Weights of a small transformer language model: 2 heads of 64.
MLP neurons of a small language model. Each row is named by its layer, matrix (down: output weights) and neuron, and shows model dimensions 0-127. Each number is 200 + 40 x the weight over its row's rms, rounded and kept within 0 to 999.
After each neuron's rows, "raises" lists the tokens whose logits its output raises most directly, leaving later layers aside.

L5.down308,235,249,168,168,203,218,244,226,202,188,185,193,256,232,288,224,75,161,231,232,168,232,182,175,200,193,249,260,220,195,159,241,102,209,212,129,172,130,201,262,221,248,196,179,176,255,164,169,177,146,109,201,181,215,240,156,203,171,147,208,273,177,159,237,202,241,165,204,215,206,225,185,226,182,133,178,183,222,219,220,120,123,173,197,194,203,221,232,228,243,264,196,202,255,225,170,181,239,136,208,197,188,151,245,284,221,212,257,233,188,195,194,197,243,225,156,203,241,136,208,205,197,182,259,210,216,254,170
raises: "\n\n", "\n", "”", "\"", ")"

L5.down434,212,168,213,223,156,154,230,203,140,171,176,104,250,233,198,154,166,149,214,158,225,209,230,202,183,220,233,144,249,219,185,229,179,212,139,169,163,227,189,284,204,169,198,192,204,196,218,157,270,222,183,221,108,174,159,202,236,207,166,194,218,166,201,229,240,226,194,221,165,208,236,215,267,166,129,228,234,224,206,162,201,205,86,231,222,192,173,179,213,196,261,218,229,283,230,191,143,215,155,185,195,201,143,271,241,174,221,198,219,227,202,183,237,222,285,236,227,239,54,165,144,236,176,201,240,267,225,147
raises: "\n\n", "\n", "term", " However", " ;"

L5.down254,259,202,280,237,198,212,225,230,133,227,177,102,204,221,214,225,149,170,188,220,249,246,231,260,207,199,218,234,184,161,194,360,199,261,216,200,176,206,166,135,159,219,216,169,254,182,194,135,201,259,186,180,232,191,180,243,229,141,243,138,220,153,193,191,144,253,192,200,213,180,140,179,153,175,245,213,212,189,182,197,217,241,206,212,269,141,244,195,255,329,261,173,221,283,205,176,197,180,224,173,156,179,142,148,234,264,286,210,204,194,115,238,177,155,199,165,206,244,234,209,171,181,220,134,198,210,147,187
raises: "\n", "\n\n", "=", "n", "y"

L5.down456,252,142,199,152,206,174,235,258,158,215,161,168,239,162,176,176,85,176,186,207,215,160,243,200,217,211,129,240,252,219,149,247,207,219,152,121,151,190,187,226,239,221,226,192,192,169,150,172,234,218,131,199,110,166,222,211,249,191,166,164,242,162,184,290,156,191,181,226,199,215,233,184,253,201,173,229,275,191,178,168,162,202,127,203,199,221,216,185,219,232,231,236,262,259,221,229,174,205,171,199,214,194,159,215,258,181,215,197,248,203,193,164,270,256,235,246,169,305,103,142,199,214,182,187,216,218,191,195
raises: "\n\n", " According", " The", " During", " In"

L2.down500,212,173,253,229,257,213,183,222,213,252,157,206,290,205,192,181,162,187,194,229,294,280,186,180,184,211,225,166,223,206,211,377,238,170,228,242,235,198,187,70,189,152,173,156,218,224,163,138,258,192,278,242,204,210,217,170,171,207,182,185,250,141,207,183,162,286,217,210,267,218,168,144,165,192,142,125,203,223,262,189,175,224,251,191,192,171,142,172,164,165,191,191,203,198,143,229,187,249,258,167,225,144,170,222,242,223,231,153,189,222,107,193,189,198,180,163,146,201,183,263,197,215,243,133,128,208,155,226
raises: "\n", "\n\n", "  ", " then", " DF"

L6.down94,222,251,266,201,192,176,266,206,125,249,131,204,272,179,181,189,54,181,184,205,224,270,225,203,199,223,220,242,167,161,195,284,192,186,148,155,158,198,153,226,209,200,201,217,200,205,177,162,163,204,177,235,173,229,203,204,211,196,177,197,226,161,199,204,179,217,203,261,165,174,224,172,216,163,168,197,249,163,208,206,211,176,152,204,194,163,187,192,239,276,226,211,204,272,186,207,166,170,181,160,221,163,171,210,272,184,259,309,198,123,148,160,224,207,179,212,211,267,128,177,204,230,289,153,124,286,224,159
raises: "\n", "\n\n", " Following", " In", "\n "

L2.down337,204,202,281,273,240,266,162,140,252,168,161,192,229,250,283,220,125,214,235,252,152,181,190,148,178,240,168,196,214,225,212,181,204,195,214,210,142,275,153,226,264,243,160,219,198,182,191,217,146,212,271,185,165,204,146,186,215,130,215,181,171,238,176,182,218,236,245,231,241,216,263,186,136,166,118,179,196,221,197,242,124,181,122,187,210,161,186,160,240,239,296,180,208,188,177,156,188,278,267,167,217,183,195,235,214,163,145,229,181,159,192,228,153,188,147,217,162,265,134,168,235,174,231,153,153,221,199,155
raises: "]", "$", "”", ")", "}"

L2.down371,176,158,295,203,241,181,184,228,256,263,209,195,169,210,223,195,143,256,192,138,218,149,234,173,142,166,210,243,285,169,179,287,288,157,175,196,152,177,204,219,161,223,168,143,194,287,218,170,189,229,156,145,151,211,186,207,142,191,142,201,165,222,140,209,227,198,202,298,69,188,222,240,173,201,216,180,212,199,134,226,150,198,230,246,224,167,176,203,156,211,222,158,197,261,211,192,173,251,213,239,218,235,148,223,201,146,208,263,270,221,187,218,223,148,225,157,249,211,210,231,212,234,190,198,161,135,192,169
raises: "ever", " could", " would", " might", " may"

L6.down131,216,190,183,125,288,153,270,269,241,213,188,189,224,239,196,218,191,169,252,254,182,183,221,220,247,208,201,201,341,131,190,151,144,145,175,195,152,174,268,158,219,140,157,202,204,114,218,261,194,194,156,164,159,181,202,194,179,151,233,154,156,195,211,224,156,211,117,208,142,186,177,207,198,224,211,233,179,229,243,231,235,190,152,190,194,269,232,246,221,186,177,222,242,221,198,235,133,199,260,171,168,237,161,196,163,166,186,175,210,226,164,173,175,232,176,215,166,212,177,209,185,221,160,171,220,211,244,190
raises: "1", "2", "3", "0", "4"

L2.down230,222,176,167,280,136,178,229,170,181,223,221,228,243,216,182,279,171,201,206,291,196,159,226,169,193,175,240,200,194,245,226,207,115,233,199,230,261,124,147,204,198,215,179,182,229,203,147,145,192,212,174,212,252,261,218,204,251,146,245,210,228,193,154,236,169,262,174,183,275,182,209,132,262,154,174,213,196,177,165,228,187,214,125,199,205,153,251,268,203,228,256,206,152,193,156,193,194,257,80,219,181,185,153,273,209,230,175,240,182,235,225,159,163,149,187,168,202,229,196,165,182,208,168,151,167,218,194,256
raises: "ist", ";", " ;", ".", "ian"

L5.down406,231,189,244,194,182,229,216,263,228,191,193,136,255,266,207,196,118,189,194,161,239,258,185,245,196,175,249,208,165,169,217,283,255,215,286,186,177,189,191,172,242,241,248,148,221,166,242,171,187,243,205,183,217,238,252,164,244,216,175,238,265,137,191,201,226,205,224,201,144,168,109,176,195,162,188,231,163,156,218,182,264,210,190,187,271,200,165,174,182,227,292,200,231,180,136,150,218,264,211,149,258,77,162,159,151,201,270,161,227,168,196,231,190,204,165,248,219,263,163,202,198,162,175,223,166,236,185,156
raises: "\n", "\n\n", "loan", "\n ", "ów"

L2.down385,208,272,126,231,164,238,207,190,213,194,223,139,139,261,154,227,156,293,234,280,106,253,167,186,211,165,166,200,169,256,211,201,173,159,184,187,222,182,225,161,229,98,147,177,177,153,232,208,236,175,175,249,144,267,242,152,219,235,225,224,218,209,210,135,184,194,184,180,227,206,126,293,210,195,199,169,229,192,157,214,247,235,241,257,241,168,175,246,175,238,180,153,212,161,235,163,236,187,211,272,99,169,199,181,185,207,168,190,246,178,159,186,194,203,173,193,212,143,238,241,251,201,130,223,194,197,257,191
raises: "ving", "ctions", "cing", "ination", "ces"